Weights of a small transformer language model: 15 layers, 3 heads of 64.
MLP neurons of a small language model. Each row is named by its layer, matrix (down: output weights) and neuron, and shows model dimensions 16-79. Each number is 200 + 40 x the weight over its row's rms, rounded and kept within 0 to 999.
Before each neuron's rows, "fires before" lists the tokens most often just after its 100 highest values on Wikipedia text that the model never trained on.

fires before: ".", "1", "4", "8", "0", "6"
L11.down595,168,280,220,191,155,223,195,187,154,211,259,166,172,276,281,207,159,170,164,238,195,256,202,149,207,181,176,169,172,210,162,182,220,164,214,217,200,251,222,222,279,203,163,178,196,232,184,247,157,177,195,262,234,255,230,191,213,216,258,195,301,142,199,208

fires before: " |", ".", "0"
L10.down676,184,171,195,142,253,276,214,219,214,208,201,183,178,266,189,212,231,173,222,217,166,161,204,153,193,181,200,179,210,211,197,206,171,182,254,184,178,193,167,129,166,197,238,164,210,233,219,134,135,186,225,166,190,128,134,184,153,308,247,235,157,175,242,240

fires before: ",", ".", "\n", " |", " and", " ("
L5.down214,198,202,165,192,206,154,172,140,161,197,211,235,219,175,209,220,242,196,251,189,217,181,137,170,182,144,204,195,120,157,232,144,223,266,237,130,186,181,154,263,219,189,216,222,158,195,247,146,160,199,180,233,167,137,297,183,147,245,239,226,164,184,235,178

fires before: " ", "\n", " —", " .", "|", " |"
L2.down167,160,180,228,139,233,200,156,226,184,230,251,133,155,176,163,284,221,231,211,249,179,246,206,235,256,115,226,180,155,172,220,273,217,184,228,190,199,176,273,202,173,221,197,230,210,209,219,261,227,242,205,125,278,203,214,171,190,256,166,280,152,199,185,150

fires before: "0", " |", "5", "%", "7", "8"
L6.down168,255,166,234,254,120,186,213,267,203,124,205,213,161,248,266,201,177,218,130,167,161,226,188,153,83,147,240,204,305,229,137,205,217,266,198,218,229,121,179,200,157,179,198,178,223,149,191,185,187,254,134,184,248,182,201,227,177,220,150,226,63,189,140,189

fires before: " ", "|", " |"
L2.down575,195,203,181,236,191,155,217,190,252,193,218,249,224,247,253,277,202,160,211,198,238,179,189,236,171,179,223,193,191,206,203,201,208,187,247,228,229,145,162,249,212,226,244,146,163,169,267,226,234,240,226,274,252,249,171,193,142,123,191,224,192,169,159,121

fires before: " ", ",", " the"
L7.down65,162,237,273,187,160,276,192,191,203,182,233,217,253,219,154,191,185,209,236,214,114,206,230,229,184,271,269,172,219,218,234,167,181,249,203,201,198,208,254,210,264,223,212,207,158,116,217,190,136,239,199,146,112,177,272,173,261,124,224,173,276,235,215,226

fires before: "-", "\n", " of", " as"
L10.down148,201,211,212,243,153,203,103,191,253,187,221,226,218,154,169,248,288,196,151,202,222,178,224,184,167,180,190,205,136,234,208,124,261,258,210,157,222,151,274,160,164,226,242,279,191,175,174,205,85,218,209,175,180,141,194,191,108,229,171,215,212,182,205,197

fires before: "-", "\n"
L3.down34,218,245,172,180,235,205,261,162,241,176,290,228,204,183,240,157,308,160,204,152,165,161,147,194,192,222,257,165,119,192,262,256,227,207,226,238,269,142,192,228,191,240,201,244,238,217,160,259,96,113,237,200,145,219,190,176,208,217,192,152,255,227,209,187

fires before: " |", " season", "s", "–", " -", ")"
L10.down614,182,250,182,193,159,194,128,193,219,182,235,227,181,175,165,207,158,193,176,240,212,163,226,220,193,172,184,170,188,187,157,192,259,208,190,290,200,162,201,244,242,198,236,241,179,155,190,221,218,187,240,294,195,217,170,257,236,238,253,231,126,194,122,169

fires before: " |", "aged", " ", "age", "\n"
L7.down660,156,168,257,255,125,177,264,199,97,162,179,197,283,138,203,222,234,166,140,177,158,215,210,166,218,221,193,213,174,135,185,251,235,207,198,289,198,132,235,202,223,219,220,214,258,178,242,186,158,197,71,179,273,204,134,198,196,239,212,197,190,238,173,258

fires before: " ", " |", " Swing"
L8.down54,220,209,250,230,174,169,256,218,204,160,97,100,261,183,221,240,231,196,179,270,190,168,175,201,170,161,225,175,230,155,196,189,261,210,132,223,215,221,195,234,181,207,195,171,247,219,186,158,221,253,182,182,166,157,223,139,191,162,208,75,189,192,169,213

fires before: "\n", "|", "-", " ", " •"
L10.down618,173,200,170,160,101,165,173,180,287,157,240,253,209,189,209,162,143,285,206,234,184,180,197,161,160,244,243,251,207,266,224,275,233,181,203,216,208,182,194,223,205,267,268,179,177,197,220,197,254,297,202,252,244,226,212,196,175,183,195,208,159,222,170,283

fires before: "\n", " "
L10.down22,131,196,202,162,181,207,236,195,253,261,293,190,214,253,195,213,204,197,268,142,220,263,157,170,127,184,197,182,153,167,191,165,200,226,141,149,208,165,202,136,246,146,173,188,184,179,144,215,178,167,245,145,174,277,206,178,255,178,147,199,201,190,269,184

fires before: " ", " a", ":"
L2.down526,252,166,139,156,166,189,206,152,257,203,145,168,200,217,199,204,161,174,204,226,206,167,168,197,158,183,242,132,224,174,191,175,225,141,199,234,235,246,150,217,188,224,179,275,199,137,248,142,229,247,224,250,238,237,149,157,214,146,207,246,205,223,179,261

fires before: " |", " "
L2.down137,224,161,250,280,181,228,235,219,262,192,171,224,199,176,80,302,174,183,212,195,162,214,226,177,204,233,166,188,270,171,217,164,114,235,222,276,273,177,221,143,149,180,249,172,256,123,169,230,164,146,197,207,158,193,152,171,171,247,205,263,156,184,205,170

fires before: " |", ";", "0", "5", ".", "3"
L3.down764,215,185,217,251,126,174,276,251,120,314,237,175,186,196,190,145,200,191,201,75,229,162,229,226,237,227,263,186,239,226,167,122,305,214,225,216,285,171,248,203,152,191,242,168,176,191,148,210,232,175,213,207,112,172,181,213,196,156,197,229,206,259,168,154

fires before: "-", "7", "1", "4", "8", "5"
L7.down140,203,258,148,209,236,183,204,198,162,161,221,253,170,225,195,210,206,194,200,268,171,182,173,154,104,158,253,246,210,204,133,245,261,212,177,191,227,211,158,161,231,296,156,278,181,143,216,174,114,202,227,179,207,229,187,159,217,169,159,161,261,192,113,226

fires before: ".", ",", " to", " were", " of", " in"
L6.down136,216,172,220,218,216,190,214,148,167,222,187,173,221,169,152,180,178,212,195,203,285,164,220,198,224,176,227,185,110,134,234,190,192,176,229,134,236,124,202,162,172,223,136,243,219,275,184,94,166,129,211,131,224,205,235,129,179,227,204,220,180,227,235,169

fires before: "\n", ",", " and", " who", " ("
L8.down723,262,134,231,248,231,180,212,207,184,287,190,172,207,209,160,181,164,194,211,129,207,274,251,179,276,226,234,243,215,218,208,153,126,132,200,207,236,156,192,174,120,236,175,228,232,228,193,205,145,143,147,192,161,179,248,153,134,186,212,217,205,220,204,191

fires before: "\n", " ", " |"
L3.down141,219,218,206,174,185,153,202,155,237,134,232,198,184,214,252,170,172,180,203,168,218,124,176,122,179,219,162,203,147,149,261,218,205,215,235,237,196,193,201,214,246,219,226,275,209,283,139,204,173,132,206,203,200,211,163,201,220,174,215,195,256,227,282,196

fires before: " "
L11.down748,235,175,136,259,159,253,167,205,260,206,174,243,245,232,182,256,157,161,166,195,187,287,151,198,198,190,196,200,142,248,137,179,162,185,120,155,260,209,178,172,178,154,176,200,205,155,139,234,201,174,96,194,280,187,205,190,195,208,186,275,269,207,284,183

fires before: "–", ":", " season", " |", "-"
L11.down447,157,172,147,181,175,187,115,263,206,241,192,199,201,186,155,177,239,175,271,195,112,88,156,272,233,187,188,231,192,181,202,226,157,222,224,258,281,230,268,231,241,195,257,180,254,260,192,187,228,196,235,195,158,180,257,234,162,197,231,82,103,130,190,172

fires before: " |", ")", "L", " GA"
L5.down298,158,154,247,225,244,170,247,208,99,166,244,190,203,262,172,194,127,267,206,230,205,224,207,222,258,167,248,198,115,273,166,264,179,263,161,222,243,93,209,249,209,193,195,222,228,217,215,212,158,175,197,140,178,212,252,194,214,192,155,235,121,199,215,208

fires before: " |", "|", ")", "|---|---|---|---|---|", "|---|---|---|"
L8.down217,215,208,204,260,192,213,242,212,148,148,185,186,252,224,216,190,151,209,181,181,172,243,193,205,156,282,204,183,235,242,293,299,219,258,129,243,127,210,229,219,159,196,194,161,194,174,188,174,250,277,220,106,257,216,240,128,232,236,159,296,244,158,174,216

fires before: "0", "1", "4", "2", "3"
L10.down185,223,155,219,172,166,191,146,159,169,133,177,235,261,206,222,231,213,152,222,195,261,231,139,175,265,240,192,197,192,272,201,132,224,251,245,223,182,248,162,174,163,178,218,251,255,246,210,220,167,194,220,132,114,134,148,184,172,189,205,135,227,231,155,222

fires before: " |"
L11.down216,161,246,174,270,155,200,222,193,226,196,134,161,190,217,181,212,280,218,177,172,190,208,184,240,214,230,197,196,210,220,174,187,203,172,207,163,170,186,219,308,184,176,234,205,181,184,202,207,217,217,175,56,205,206,239,150,180,140,200,201,212,128,196,274

fires before: "|", "\n"
L3.down216,220,310,162,186,248,237,259,151,241,206,198,122,152,177,227,240,207,202,243,206,179,189,180,175,188,230,263,210,175,174,248,165,193,157,219,260,276,182,194,240,189,194,186,205,177,210,192,205,197,188,184,244,155,176,283,291,243,231,187,213,196,156,133,199

fires before: "\n", " The", " It", " In", " He", " However"
L11.down156,239,190,216,204,168,179,220,164,182,150,229,207,271,195,208,223,147,144,200,212,250,222,138,203,231,79,172,187,208,183,189,191,165,199,232,207,235,217,241,244,146,190,212,195,198,220,223,158,269,139,226,189,242,139,163,247,230,227,287,175,243,246,215,149

fires before: "1", "2", "9", "0", " "
L7.down18,234,150,184,163,139,176,159,219,192,268,195,211,225,198,205,239,159,221,199,144,168,214,194,146,199,243,181,244,204,209,244,213,122,128,170,253,259,198,220,297,181,254,235,224,221,208,204,211,255,197,224,264,155,251,164,153,225,229,197,183,125,201,214,197

fires before: "|", "\n", "2"
L11.down90,209,276,168,158,204,185,208,190,163,263,193,160,142,185,176,205,164,253,223,236,221,218,198,182,268,76,186,167,183,133,174,187,234,235,195,182,250,209,207,237,347,228,207,239,249,137,232,243,224,179,150,160,224,172,179,162,232,242,194,186,158,194,219,259

fires before: "6", "4", " to", "8", "7", "3"
L10.down752,147,245,161,181,203,184,179,190,257,209,226,223,158,236,186,231,124,221,228,193,220,183,149,175,234,222,219,268,216,158,171,185,165,209,199,145,202,206,147,225,130,259,171,224,302,166,190,131,159,160,218,218,168,112,207,241,133,144,252,130,186,229,227,139

fires before: "\n", "°", "3", "==", "6", "-"
L6.down94,246,154,201,173,132,182,263,161,172,165,155,205,193,255,225,204,132,169,202,183,256,217,136,249,182,227,229,107,131,199,166,187,200,154,134,187,226,219,136,224,190,170,162,175,199,231,227,134,175,177,159,163,200,180,240,267,205,192,199,163,222,196,198,138

fires before: " ", "\n", " |", " GF"
L3.down460,169,199,204,243,162,87,199,190,276,153,167,200,268,295,200,255,227,211,197,132,147,251,198,135,204,218,144,167,212,147,233,262,243,245,202,238,219,158,222,151,154,251,157,151,170,231,148,205,177,143,170,193,211,282,147,155,193,256,172,260,145,160,246,159

fires before: "1", "2", "8", "7"
L11.down376,224,259,207,202,143,187,173,201,193,200,215,171,216,168,185,278,227,137,222,253,265,211,100,256,191,117,281,193,199,209,163,144,199,205,186,199,222,174,203,186,190,218,114,151,147,130,235,122,234,157,172,167,164,269,147,228,144,193,206,176,158,187,243,161

fires before: " |", "3", "|---|---|---|---|", "|---|---|---|"
L8.down349,239,192,171,179,193,175,159,195,224,167,230,196,192,181,175,186,195,188,252,156,147,169,149,176,196,255,266,287,239,235,254,164,312,214,195,237,169,270,174,250,179,204,257,134,228,253,229,162,156,194,288,185,241,196,150,186,194,134,157,247,190,208,149,167

fires before: "0", ",", "3", "1", "4", "8"
L11.down91,174,195,179,163,167,246,152,296,229,168,254,193,221,157,232,197,152,183,260,208,233,183,221,262,224,184,184,172,233,196,220,242,183,224,179,150,151,199,129,216,140,284,242,188,175,174,140,254,216,232,112,61,196,197,168,258,143,191,161,223,149,250,323,111

fires before: " ", "2", "1", "°", "\n", "5"
L3.down278,234,159,258,225,170,217,207,203,204,178,275,201,174,233,240,258,158,180,119,189,207,187,242,185,133,207,194,264,196,285,195,154,194,139,199,226,285,228,227,177,184,167,204,249,219,178,252,123,233,174,241,214,222,268,204,244,127,249,186,234,198,172,199,158

fires before: ":", "-"
L11.down444,164,225,160,204,168,277,184,191,208,174,176,156,201,155,178,175,261,213,245,217,181,246,217,228,274,213,122,152,202,161,186,252,169,195,210,200,185,251,157,207,180,212,258,251,125,154,218,197,257,246,232,204,287,169,179,223,179,153,115,194,149,241,172,195

fires before: "2", "1", " -", "3", " |", "=="
L7.down515,239,185,152,192,143,123,204,138,192,221,247,105,207,228,218,138,178,219,284,188,199,186,261,127,157,252,176,181,185,200,269,198,231,98,212,201,215,256,260,159,183,204,237,178,231,241,159,227,171,244,215,250,172,154,225,309,260,173,205,213,189,209,211,141

fires before: " ", " (", " debut"
L2.down12,160,183,228,228,172,150,239,190,173,272,211,152,202,197,172,189,113,215,270,200,145,202,174,254,184,263,115,206,277,215,164,154,202,247,188,273,254,229,170,261,230,233,207,202,200,213,277,223,157,136,231,210,253,204,176,171,221,250,256,172,137,144,242,196

fires before: "1", "3", "2", "4", "5"
L11.down299,232,209,224,164,206,243,215,193,162,181,224,142,188,230,244,209,206,200,205,230,256,186,227,216,269,315,150,137,177,217,209,216,202,224,226,185,159,199,196,176,205,145,197,166,207,172,258,194,169,235,203,201,229,125,180,160,137,220,255,190,211,192,269,173

fires before: " |", " also", ":", "s", "ge"
L3.down694,188,236,133,256,223,170,177,158,232,266,173,103,204,205,224,250,180,176,185,174,217,179,207,259,199,206,144,199,182,195,210,210,186,266,294,235,265,155,165,239,159,216,242,214,202,229,221,222,232,206,191,251,178,245,210,179,219,220,203,265,150,173,272,168

fires before: " and", "7", "6", "3", "5", " the"
L6.down744,197,165,161,250,193,230,213,256,228,178,223,143,213,223,157,244,264,183,206,247,209,219,191,217,164,180,207,200,227,216,211,201,275,243,217,242,185,240,214,252,256,200,147,176,189,230,191,171,152,177,180,188,266,178,210,191,256,160,190,211,249,228,217,206

fires before: " |", "s"
L6.down194,164,201,159,191,259,181,185,186,196,164,224,227,168,184,203,177,272,262,249,228,235,263,256,161,175,149,175,234,197,210,213,243,162,202,261,213,192,187,189,136,199,139,267,195,224,163,164,174,185,256,189,123,230,225,208,260,223,206,256,185,241,151,87,175

fires before: " |", "0", " Silver", "%", " Bronze"
L11.down130,200,184,226,205,197,229,247,199,214,189,258,242,196,214,147,170,318,226,194,194,223,246,251,208,235,196,157,157,258,171,187,155,207,279,185,179,179,147,231,145,229,211,278,192,228,159,201,175,140,232,192,273,144,156,159,175,97,213,159,210,127,206,193,200

fires before: " ", " |"
L10.down756,174,226,204,197,161,188,225,202,141,216,174,190,190,239,239,209,209,219,204,131,249,179,161,194,199,238,227,259,162,144,239,200,117,201,252,235,277,145,223,215,243,190,215,220,188,236,165,189,196,221,141,207,220,212,176,224,229,162,228,233,169,272,237,252

fires before: "\n", " Best", " The", " It"
L11.down570,149,185,239,207,230,239,219,182,238,199,171,217,196,177,252,180,104,260,117,160,182,192,216,176,238,83,192,222,272,179,178,186,212,207,264,175,249,193,188,228,228,268,171,163,184,188,150,253,235,235,150,204,260,176,162,209,219,155,235,152,152,225,203,200

fires before: "2", "1", ",", "0", "3"
L10.down289,155,152,212,146,183,193,207,211,193,187,238,136,137,212,194,191,246,145,172,177,210,185,180,153,218,188,149,121,167,181,150,214,151,216,210,218,209,226,211,90,205,160,239,248,278,225,192,159,241,227,200,195,141,198,252,146,203,195,270,193,155,183,223,273

fires before: " ", " to", " age", ","
L7.down418,203,191,170,202,222,175,222,168,223,148,180,247,149,203,179,181,163,213,172,231,165,238,114,233,242,253,147,187,250,244,231,145,255,178,124,175,141,191,211,202,185,180,183,248,253,227,237,227,158,187,129,158,161,155,134,224,231,111,178,223,171,173,186,224

fires before: "1", "2", "0", "9", " |", "3"
L6.down403,190,208,186,160,217,181,235,181,201,231,258,200,182,127,167,196,214,258,300,296,206,246,256,164,218,171,187,165,170,121,217,156,160,122,206,160,202,218,225,206,138,208,197,175,161,157,220,173,197,223,227,290,233,171,197,210,165,212,146,175,152,269,165,262

fires before: "9", "8", "4", "6"
L11.down338,227,226,198,250,217,244,211,193,253,226,212,252,212,196,184,215,164,174,218,181,194,241,146,222,152,190,204,213,272,259,169,143,256,168,157,154,193,251,187,209,200,276,199,244,175,242,184,280,178,235,181,223,208,199,192,160,239,216,206,204,206,174,203,111

fires before: "-", " ", "\n"
L11.down674,169,187,155,188,187,241,209,235,230,212,177,148,239,215,158,148,151,174,245,202,203,135,155,226,190,193,238,232,113,193,162,136,270,195,201,198,196,211,204,194,212,117,231,252,202,195,157,192,156,183,201,201,210,198,237,171,196,258,211,211,259,222,213,218

fires before: "-", "\n"
L2.down15,240,289,252,174,219,278,215,184,187,146,246,204,152,226,294,162,186,178,232,83,275,211,173,229,182,263,204,207,191,197,278,99,186,186,224,176,219,186,160,168,152,232,212,198,158,174,138,289,123,170,197,256,172,198,214,178,248,228,175,198,221,235,214,166

fires before: " ", "ield", ")", "ising"
L7.down367,234,147,175,224,269,223,306,139,198,215,210,152,206,267,202,224,227,200,207,154,189,145,199,162,198,235,190,160,182,219,157,234,239,140,245,225,177,287,248,251,198,194,196,252,182,239,181,159,139,111,190,229,190,211,240,174,193,205,242,173,245,239,254,186

fires before: "\n", " ", " .", " |"
L5.down273,229,271,199,175,268,205,230,255,226,264,217,190,231,238,108,186,225,177,222,203,209,228,138,167,197,191,176,199,242,182,179,191,230,198,121,193,212,193,195,220,203,238,272,224,182,249,160,154,152,162,187,191,196,185,167,176,157,272,201,171,245,228,211,199

fires before: "\n", " He", "==", "The", " The", " It"
L8.down240,180,174,190,188,130,153,241,212,172,209,210,205,218,225,277,248,199,217,222,294,227,233,287,132,208,105,208,280,161,152,191,228,205,226,262,207,149,151,231,196,183,227,201,236,178,222,185,180,233,187,210,222,187,160,132,264,221,200,175,219,192,102,171,244

fires before: "\n", " ", "-", "|"
L10.down416,179,224,201,147,208,173,238,217,232,136,252,132,139,178,235,187,177,252,155,192,227,146,209,181,207,125,184,227,201,213,173,199,240,233,235,151,212,212,257,169,154,262,170,245,149,176,120,143,113,218,232,245,154,95,205,180,231,135,248,201,265,153,240,318

fires before: " |", ":", ")", " of"
L2.down150,229,160,207,153,187,244,203,177,246,181,145,253,235,215,135,244,202,285,223,151,169,231,262,99,162,212,176,184,145,206,188,214,145,226,168,268,226,211,194,168,203,173,285,259,252,253,154,263,207,142,231,219,188,290,202,204,201,224,198,162,260,287,196,138

fires before: " |", "|", "|---|---|---|---|---|", "|---|---|---|---|", "|---|---|---|---|---|---|", "|---|---|---|---|---|---|---|"
L11.down564,178,236,165,203,245,187,223,209,196,195,304,189,198,236,273,180,165,247,164,225,177,227,146,247,144,239,213,199,202,232,208,286,192,166,189,176,202,200,229,243,232,186,209,202,147,235,122,230,298,187,256,199,236,146,186,257,235,170,126,252,181,216,243,192

fires before: "\n", " ", "-", "1"
L6.down726,183,143,191,227,176,202,218,185,190,164,234,186,214,144,172,177,250,266,179,131,223,153,234,256,271,223,239,157,192,225,245,202,203,202,248,162,269,162,218,237,237,191,154,264,151,201,180,159,119,186,287,96,164,151,201,156,235,250,193,186,239,212,174,246

fires before: "\n", "-", " |", " the", " well"
L11.down592,233,93,222,212,146,242,280,225,225,196,78,166,199,159,224,159,217,197,195,158,184,219,246,220,185,166,262,229,193,123,230,168,201,146,155,233,216,245,201,188,135,205,232,296,187,265,126,206,216,214,202,164,262,168,128,245,188,242,210,121,182,245,230,156

fires before: ",", ".", " |", ")", "–", ")."
L8.down10,200,203,217,318,161,167,229,176,209,217,154,144,181,269,186,247,203,233,118,183,209,176,256,237,252,223,154,222,178,145,216,240,220,220,209,298,228,127,273,149,206,200,245,184,203,217,238,223,156,210,115,193,147,157,220,207,191,170,217,196,167,185,203,142

fires before: "9", "8", "5", "7", "0"
L7.down623,183,158,201,190,175,222,228,237,228,163,151,239,302,149,129,186,236,197,111,176,141,217,191,183,249,149,137,193,211,274,225,261,212,195,205,165,157,189,174,214,114,172,195,192,265,204,177,161,132,196,212,160,242,159,161,151,161,129,226,177,177,228,287,174

fires before: "|", " be"
L11.down698,194,234,178,230,159,203,177,161,188,266,263,223,266,129,189,174,213,169,199,209,170,261,185,185,196,94,195,179,182,256,270,226,206,208,143,105,233,248,179,238,245,163,206,251,205,198,168,214,143,208,178,155,181,177,138,126,132,173,168,213,171,147,199,212

fires before: "|", "\n", "|---|---|---|---|", "|---|---|---|---|---|", "|---|---|---|---|---|---|", "|---|---|---|"
L5.down404,139,258,124,192,197,215,272,119,195,173,205,114,225,133,249,228,202,210,161,177,140,180,164,179,210,200,220,222,147,235,238,167,180,278,223,127,238,256,237,186,190,171,189,232,284,250,150,283,130,211,233,170,183,158,163,196,216,192,217,211,236,237,198,240

fires before: " |", "|", "|---|---|---|---|", "|---|---|---|---|---|"
L10.down363,170,241,191,256,209,225,137,211,199,211,251,208,265,250,167,179,159,223,213,146,224,211,141,210,157,260,182,274,191,157,233,262,176,180,236,193,224,253,223,209,238,142,186,225,199,233,129,140,227,161,245,199,183,186,184,231,185,252,111,225,206,234,165,256

fires before: "4", "3", "2", "5", "=="
L11.down441,195,127,230,237,247,172,240,250,190,178,231,153,199,161,192,223,176,166,196,167,182,254,197,180,247,147,188,213,185,196,260,216,151,176,219,213,189,187,208,147,328,187,157,248,236,202,241,217,177,166,120,277,122,174,177,180,207,207,157,187,184,181,156,247

fires before: " |", "\n"
L2.down626,219,277,171,224,229,168,192,189,256,176,234,164,238,136,181,217,174,169,165,152,230,194,111,184,181,250,224,199,211,116,198,198,188,144,295,185,219,163,164,207,244,191,270,170,182,226,227,241,296,204,175,182,229,233,151,227,250,151,227,196,190,199,234,190

fires before: "\n", "-", "|"
L11.down620,161,254,184,238,232,238,262,226,227,189,271,165,240,207,159,172,168,174,191,164,195,181,69,125,168,143,244,245,192,287,197,131,142,181,179,144,267,228,212,220,156,213,185,240,229,226,194,194,133,163,211,158,164,254,230,292,219,237,133,214,215,188,194,248

fires before: " |"
L5.down641,256,193,148,206,216,234,126,221,147,199,228,163,137,226,213,219,190,201,149,138,210,241,171,191,210,236,184,202,147,153,156,240,205,200,235,213,122,261,172,179,144,189,244,209,248,176,238,133,231,202,210,214,205,236,249,247,231,199,265,248,191,147,180,143

fires before: "0", "9", "8", ",", "2", "4"
L7.down539,235,152,139,217,235,213,207,162,183,235,163,144,199,227,184,250,189,200,169,257,214,202,145,180,198,202,202,201,204,167,226,176,189,195,231,237,238,139,211,161,127,280,190,190,222,196,119,154,75,143,151,187,200,170,237,140,153,135,199,214,190,181,200,154

fires before: " ", " |", "1", " —", "8"
L6.down34,237,232,198,202,235,201,179,189,216,167,246,127,146,201,266,189,177,178,128,157,176,147,161,139,236,148,194,238,169,197,210,214,240,174,194,180,141,135,209,214,276,259,243,206,288,225,183,155,182,166,297,179,173,225,220,264,197,195,165,152,166,194,228,131

fires before: "\n"
L11.down453,226,246,233,230,250,224,197,205,237,241,221,184,173,155,216,194,159,253,214,138,215,169,119,200,162,257,196,232,212,131,162,216,200,201,274,212,213,146,193,192,224,187,168,195,254,221,218,300,217,140,196,213,138,233,124,196,259,189,229,212,275,227,238,232

fires before: " |", "\n", " ", " —"
L3.down104,218,253,198,142,200,193,187,120,223,254,192,162,180,247,211,221,213,271,224,229,200,185,192,152,163,179,134,203,173,142,267,163,242,246,198,307,150,140,236,160,209,219,234,263,221,253,225,163,207,136,140,215,249,230,184,223,172,116,176,228,259,258,294,183

fires before: "0", "1", "2", "4", "3", "5"
L11.down513,197,153,266,149,249,279,197,188,182,230,251,115,157,149,233,195,214,256,166,191,234,248,163,248,249,227,145,258,187,164,179,206,198,213,172,255,223,182,160,166,221,206,173,183,189,226,221,134,187,231,137,195,187,322,184,209,137,180,160,128,178,157,227,265

fires before: "\n", "-", "M", "H"
L3.down571,186,191,203,219,178,263,210,205,204,232,220,126,178,245,201,195,207,220,175,217,116,245,230,189,107,167,155,185,172,171,162,106,261,235,214,233,176,188,251,181,179,155,209,178,248,228,84,143,178,223,152,234,215,249,162,173,305,242,214,180,221,216,188,165

fires before: " |", ";", ".", "5", "8", "9"
L3.down13,200,183,225,191,207,198,260,152,211,219,147,153,195,228,161,224,163,162,260,102,166,204,212,245,211,187,238,240,181,216,161,169,158,217,215,215,226,139,215,227,216,200,267,139,191,142,208,257,150,214,170,256,165,174,253,150,221,140,216,226,159,238,157,124

fires before: " ", "\n", ";", ",", "6"
L3.down641,205,159,184,219,191,168,241,197,149,188,227,179,216,259,291,174,241,198,218,181,119,212,211,227,179,286,128,195,236,152,157,195,198,226,218,240,207,183,216,164,191,241,240,178,223,193,242,201,102,173,162,205,162,209,240,193,171,68,257,171,226,187,149,179

fires before: " ", "4", "5", " to"
L3.down480,186,244,196,299,201,226,143,94,145,223,208,219,226,224,187,206,112,200,176,234,184,271,172,197,178,245,216,217,313,196,239,176,139,295,227,168,206,165,179,190,278,149,209,247,195,244,177,184,158,231,171,209,225,195,212,241,176,187,160,147,217,231,226,159